Weights of a small GPT-style language model, trained from scratch on English Wikipedia.
Size: 16 layers, MLP 2560 tanh GELU, vocabulary 32768, 108M parameters.
Architecture: biases on query, key and value, attention and MLP in parallel.
Training: a variant of Muon for these matrices, 692M tokens.
MLP neurons of a small language model. Each row is named by its layer, matrix (up: input weights) and neuron, and shows model dimensions 16-271. Each number is 128 + 24 x the weight over its row's rms, rounded and kept within 0 to 255. Numbers have three digits each.
Before each neuron's rows, "fires on" lists the tokens most often at its 100 highest values on Wikipedia text that the model never trained on.

fires on: "'s", "s", " with", "l", " of"
L4.up1420:127134121154146129115163101126153135132149081105148142092123111076139156070131124091106149155111127141154093140133146135156158101147113091145098176103095122103163122090103098100153162140101130125110142135134092143140126099150133082141142135115100178128143143120134122124124107080139087139151122082110125129140145102080132116118132104098117130118113158139080101110138096149107090137150160119109132120118130108103134148103143121121115113159132130109087103115151112191137070119126138160074134133161128140119111152091109115135133162129129170145130117171091093114150129104170108167156145145109162147112111151119134103140143101165112118129144160096147117102109123128146146113145107098144125206107160150143126119136111131114117152164149140116143158098116167099153150160106140

fires on: " |", " of", "5"
L4.up2157:138094104101146138094143169142151124141112142160141145131082134112128148141121155179095169131180140161116112119102116109100176135099129114127120134136120118121097157117126101129127146134155106076136102171149122143103143136144098123131140099122097137091128154122150116131113147140097100156109157151093142098168167141121111075157115144141123111141139122092144106147134124131090049121104128121134144103131115105115134171109107130126123126148140141134151094138120145162117121118130090114149147094111095056134094120096157117104109120126107162169149122136085124122148119107155098145110125133109109136109127167088153113150146106114086148153132145128152149094147112091173152102161095127120121145097105140162161111143142128129127107097134119159148129124110139138161154119124101

fires on: ".", " of", " and", " (", " ", "s"
L4.up867:116138098125097085118085121124123085110120100123123117108148129134091140146149063128121140100100135153149142088132081125141111125148178105123122118118129112116123105149121113094139147118134080149168207105166125115111145156174107117087122098107155167125120133118124133137129083159100121139158163167117148158183149141132106114150132091148151136138148151100161132126149131126108145157125123077174143144118175143091086171083130121090147152122132168111070141123125161135112083135105117096124120129106117143115118130150148119112134148135112117170130142131109133125146136135162122101128132119116103130144111123114112147051164148117094143156146137119180135100139139139073121117108129131144153100144133124096122077194149134077155135139141118122168103114143142133069140117105121

fires on: " of", " with", " in", "'s", " from", " who"
L4.up2143:157139150127155135119065112077140147165135098127094134122173092151107131121145132126103159124132161184176086125129125104133099135130162115098150108148121086124114144111140127084130140124104174124131129155141104098142110162120112111126144160110098132094130207083119103130125114125151136155098093103105095139131141161120110129094169095079149145137140062145098129105153134093119134131080096130108144134126080131118108137156084140134142115143141128101170141129103099128136129148130139127135155134174116110141091113137146149108174119096131153109136113161148138108160125131127114164136118171163119088118138099156146127126149116133096123118165140124163121153071119116124120100098126074087165143115180141147132134113114106083096135160138134147136112144107113101111119110097113

fires on: "1", "5", " ", "en", " of", "ore"
L4.up2300:167150145133161105124087123113132124120145136133136126088177120152089097129133139099144094167123103166158088140087155147160162132119127129135133102128109128110146096154134112123109099125113123151152162134105130105194149163127101105114177108147151170107086132140096151128117072110139112061137099105135129110132161107137152106141145096139153118148146108090135154145093121109124114147119078104106118191162139110121165119098099114144158126123138149122107138146174117122111089096115145147148079154161104104117148155138154138103160098133136156133104142101120109158157116147123150176138118113144141129147132087130131105123164112097178118130150123129120079181075127108158176153083134153139105148132138139112134144131095118105134099142110131127145089126151077119155115137053093

fires on: " that", " ", "1", "0", " by"
L4.up1430:150130101136152135098155132131151110124160142087112091139133126114130127127100129127145145127098110084128111184125101155109105090119152138136096084126145135117156120119067177144123070151123127142108162138140180107105117154101096135150122120131120140143140095096152107154100134152152125105153110127113118089132105143165158130110160150113130124154110134136127110153094138122093081173124134094141108105160138098170135131156139079119133117122067097184136119113148122094133076107142155126116094131115140158114121126141088125128128157167113149124120152111100068087123095104109171064166110109166147147144111148149119106131094148184133070158114133103167112117160101131106137126131102151147184162104098212129128135113105142102166079100131106127165134120091130107155147131132155

fires on: " of", " its", "ing", "ed", " her"
L4.up1129:154113127128107085119082092138102151136117133119065139093131150105085155122126110106155159118124130161169135159129140125102141096114146105102114074115084105113134120131113126134171130166105136134161097153168150130116108146096138177130158124125141140123101109101152084139148137107163147141117153118143124128127143149134164134136159147101149153129126131125137112132138102107108149097069104084095117110171111140106130156085114137147125130093126134084179118112134138153132151147090107154079127157140087131156112117099105135147149099105161135108144097126156144144122115144140107165122142134122132144134100129178136129151128097144112170142126120097113124120109126110159107150083108127163105094135138158108137125153093154085113149116093140144148122127128128130142116098133148

fires on: "-", ",", "ov", " the"
L4.up283:153149104128139110151127117161175129159137128068108157127157144101141093141135083201111151167157112136107142137148105113121156085122096135143139132107106138135082086080129140146125148118125130079116162161151096141110130166127157131134081122141120124138146105146138121084115126131124121146138144112130112140099124110098118147171142081153073152150103118121091131162159155136117133101090132097123104134108145140104100158123140149136119139106124138117151110137138129123155101113145112149094117150142132131093097124102086116147164148155127126128095105125115073163124114118156131123140101126137105127178102150155128106136103128168107132128177136116135127112138121150076120157103147095148107154116142154140145131135187129173092100151140103142110117099110116159121148131127112

fires on: " ", "1", ".", ",", "\""
L4.up1126:151123117124095126143140116121119135138125120120133140118174182096133098114140139165125141089139100133154114120184134126128135119114112145128141113143126104065149142091148143084072112132121155103118140146131113114119126119152122144122159107118096109172137132111083141153088137124173160119067139152117147125133108159146153094138155125106130111145131140180137101124142121089115115110123173098098119146114123132078113118138117104082178150130156136169108124160129107103121126086150129116124114143116090093135086126144103143106127152150100117122134188110138101085097117084140147106167131113130121117082106093128132101151112114162124095118170159122151143149093144112128120113149137119099135163129126125117067135117125137109144130161114130152129168135136122151152132134111135

fires on: " ", " the", " |", "1", " that"
L4.up335:131115114128166137149157117153099164160152109142135127135120146143086093138122112141176105136153117121105133133138122134140137105127147151131180118160123105150162108099122142159118117170151119121098134092110096129133094133144171092139131163117183118142098124129130131105134129136110141122104145163112138118124124165149152095139119115124154142106111157118157098120127126084115146086146118107111153112125126173123127128156142115138078115101155133112085115140142103162101151170103128143074159177131179073095112094143139120106125151124163140155170112159127099180146120104079119103119115164095089127140125167176094160130152136095136160144133129092102135132111150132183117111105124123131113152122116092157134155154117110113092154149161163100151125118149119114156154136126102

fires on: " of", " with", " position", ","
L4.up1911:151114145085153164109127122130188107146124102152134114081129178061101173079119112128077079115132115154126097132108097100116143096122114089114136122072162166154117155097128072105191175135127153165117090112159136124141131153101148135136110138140138073111135105129133143163131142159102144156100096109084151111117150151101099140148163112131163137114112134148097166141149111081116127118134106104113127153149117118137061153118083198138129120167175124117089099150135132089115103158118114138146111118109169169110111082133167137162123145119111128126120160107099133107135166126153138154155097121145143174124103112136145092104130150141116119102139155114118102080125126155123098086123116100090109130120137150180141131122114120139124092125133140165176137120099154117137118150133136

fires on: "2", " ", " of", "1", " in"
L4.up885:133118121168137082111158094093148138144177119146127146108119170124104091114145115085192059130141119149165098164092139130129108110116139138117124137106127110147132145139095127101085124117130129165135093113145129142126130167123125100119113134145105125155087145154105159086125102163163112148109129130103146131149157134144124142133156123104138086107147137098066099109088111135141118087119109125118120125157117143129126148142100112135140108133156130132127157133132106150123130113103173129142141130190134111151116130161116122099111143123178181135116146130112077150102132164175145110118134109126120149129108130137154175100160117163119125107138155120108147164125131136145098088101134140180130122081109115196183090145087105132128136134117145101106109102160155147140103100141133

fires on: ",", ":", " with", ".,", "or"
L4.up2234:187134152137093140123144131170134093132126113134103132080112164072124175129096123102084082131101134127121113117129139086170151129168111133119124125109151148169110178119141128137124148123101135153104094142137117158143143144148173123158107156131168122106120138114165116143123126120140098153119100101100125151166137138133088110134179138139139127098175074151120137140125146121117109139113156127120116106127149160092115106129095096119149151137115119185131121122145132145103110089128157166143106167153114160126131149133102123150121137164141143116099156129130137135114152098150157144092134129149143131083135153132106108129143110124085082119108163140118123139093140180133151126116112107125134094119102126155105095140136121134105133131171110112058122095101086133131136128149095

fires on: " |", " of", "ly", ","
L4.up1149:158158106108089165134131090109115058160123120115122108159083160132117096149180136101146123108116119128087166132118142143120127112148132124142149139164123141105131164139141115134079160137116089148122138153134133108130145174110141126095148138121112125155121130127174137090105178086117130135148120091087180121121105122134060111133142145118156073127144155163102158083114153131130091130129106071117131104113116109138096145115135124121133157119111101174114117101140097132102122092144099151127128095072136135080149105138181136156143125190088132127154164113128158124138119128097131095144125126126093100134124147112103101103191086093113162133114184101122125132131097146113140139120160138101140095132114113133133154118129153161115127085125135113111126110138166161157130129101099

fires on: ",", ".", ";", " but", " he", " and"
L4.up2326:138118141120121118100145139148113130174133139104094102128128121124150142144123113138094100114085137098169106091085097179128132092128119167141160157145115160127094104117141095095109133105146109133141110154121125135154088080125188116127114140115101110148134141120087132151101130165142123131098168146103124135164125157144134146106153113206102108170109121140122137191136115126133106156096184103117114140142148135109117136108125114092130122156127151115092114097122140133109149120086151124133128120124097125075100148134169091080097130082108125120145092121115091118146150130182162150147126145179122090170132148110066099081113101140152122163185104113109166092132086162122109116113120163141139132090106173138105119162134165100154149157132093084134148097140143118138168158171139

fires on: ",", " of", " in", " and", " the", " Rasm"
L4.up2308:150121187110130150146115099173110111160153144137126102108134108112104134125147105119120126104143145180116143116132101135094121130115168152109128123115126135097137118112112162128087117151088132124171176109117170113161165146118111130159129066112097149165137137168118100086093122132115093124100142120143174145155108133103172125107117112131083106100146145116081163153085114129121093102083100160139132131125186106093125163103119126086105115146139128109108115116138115113117137102115109176090087111151150128105080089155149138128158135102115113095133148142111111153122119101107082119125124182099117097109098154131089104113139084123119149148109146110125123143126093118119118145129110120125171171141115157157141132135149121139124101138136102089118118083119172168111132130152113

fires on: " in", " to", " for", " of", "in", " on"
L4.up2469:175122107151108130131150115113175140142111101150096083103094157144093132136132113126139102122116169096153170084093119144085098116128154137109111120118186126111089139097129188114098148118108124168116145108128092096130118108128128093161151129144088124112124166138120056117114170101120137060130154156159132151144098122141131132123120148096105106095165117148102122124109123141173097152112143144095115126145121135177154132102138105124140120123124111129117113111091115152130164150156176135103140152148140125148183110155124119079130143134163125153139163096107115154078134111141119167158073133172100100136137116112166148127135111127127152122110146153135148122110133095092125140129118126143113090150113117148183141128100157109123147130105115071104171116164158108134124121119116

fires on: " in", " of", " on", " with"
L4.up2334:135112147129139164107111110110177105098158115181120089107102131102173106139127173120114147133098127110093161111116129180153144111105118109124125144095120151107162125102143104080150112124131185098132119149115115092109146146137144127105109097150144142197168132111137107114162116082118124127092128116104110072137094130086101150131120155111160130149103112184086098125108126085111132139152149121085119108151113116140131140138107129128135123124118128114110112149133154109090134070152122142092133134115141144116132131096110163137151131173122149114105135130110133152118131149073088156140104103176124138117113117138101091114175142166138154091089147138062115093135076157140155153104148154160087171134111133165130119133087172106109135088114102123123170136108128093143138097141113

fires on: " and", " |", " or", ",", "',", " on"
L4.up1034:103113116139125144102140134157153133127109135093108076172150129116120168146146121128095153112109122119140122130084144131091120071124118109164151140151108139118136098086109110100116191110130101133105153108135127124158135136100152133126104115135110149144121164164155143125141132175112096145118141123155159123144101132165117129110128099112129114136159112070162145168135144080162148106132089105119165141101148098134104114130135113121117093182130128095101131118129133135166138149127140155132143116139117141126088110142129149142127136118148114128165149123088109154111153116101086121109150121101145107111123126100120115110146079117144129127116193136158108152112100127124120152139122133143143129134121149086140144148108142084123152116135140133141175133119123110145135149127077

fires on: ",", ".", "er"
L4.up1402:182141141119159147116121065169130077134125113145132112085130125147110116133135106143173161100134115100191132113116060114135163136098169113163123115152113123076107106113112155119141100163099131114124159159136104126132146108137144157139117133129110085105096145135107131155105147137134140114102180144127102111150136112116131171128143153133123150166086116154164098113127108069145110145118135050141138139134102151121130113148154159142121125125101143121089120129112143135113185122140114168118118127154135112121125086119155147120125133094086121120113128136113133120123117101147112149161152136157119136151079137124139131125147118119074123107154127122174102111116140077141150132103150138134127112123093138152126117171109137114106116136121122130122158140139162183111147127139153

fires on: "ing", "o", "ist", "s", "ism", "ed"
L4.up244:179118110122134146107112099081114192135147060108091116105131179171103110153148143116151142139113088149102125181158091130093139105129127121119118133140138134146152097107130127149098134118092129138111119133132149138128108113132118141127156072128096118134175103153147115170135158141140123156150151123102148131123119124146123109119130177126118133128136142126152093099167126102107150143138201164127121151159095106124147133103099113129096114073149164136130125114145132087102162171157102125123147121146099134116124116126116107112155113127130117169079137127140098168126135131133122141145182139095092076117142130160089099127125116140111125104123111090119128126117137142111138145165114125174135156160126146109082136139115130163130168102142130139113149173096107120131134161109167

fires on: " ", "-", "2", ":"
L4.up2163:149113122149124121116159082123133087096130144167123129090152171138123129168148118108110126151121138146124113157126109113099105093108091143133138144108176115110170134122167128134085128160138137123155109142109112117120167189142105166092156110143152118115105147150136180137106092123137128129176125101094155123124148121138119126142140153080160105139131092137094167155094132116113095132158129123158119116138140153094107130149114078102138105106113116108134098103115139133136181146138146090116117121141101077128101155153131133126159132110112165142156106129125144139144102138157130151162163089149149140151090124143119133121142106160153106121152141129150099138098110102144141139116133155116103089155130128131170136137157155111134094126170124090078105118146152121063096139147163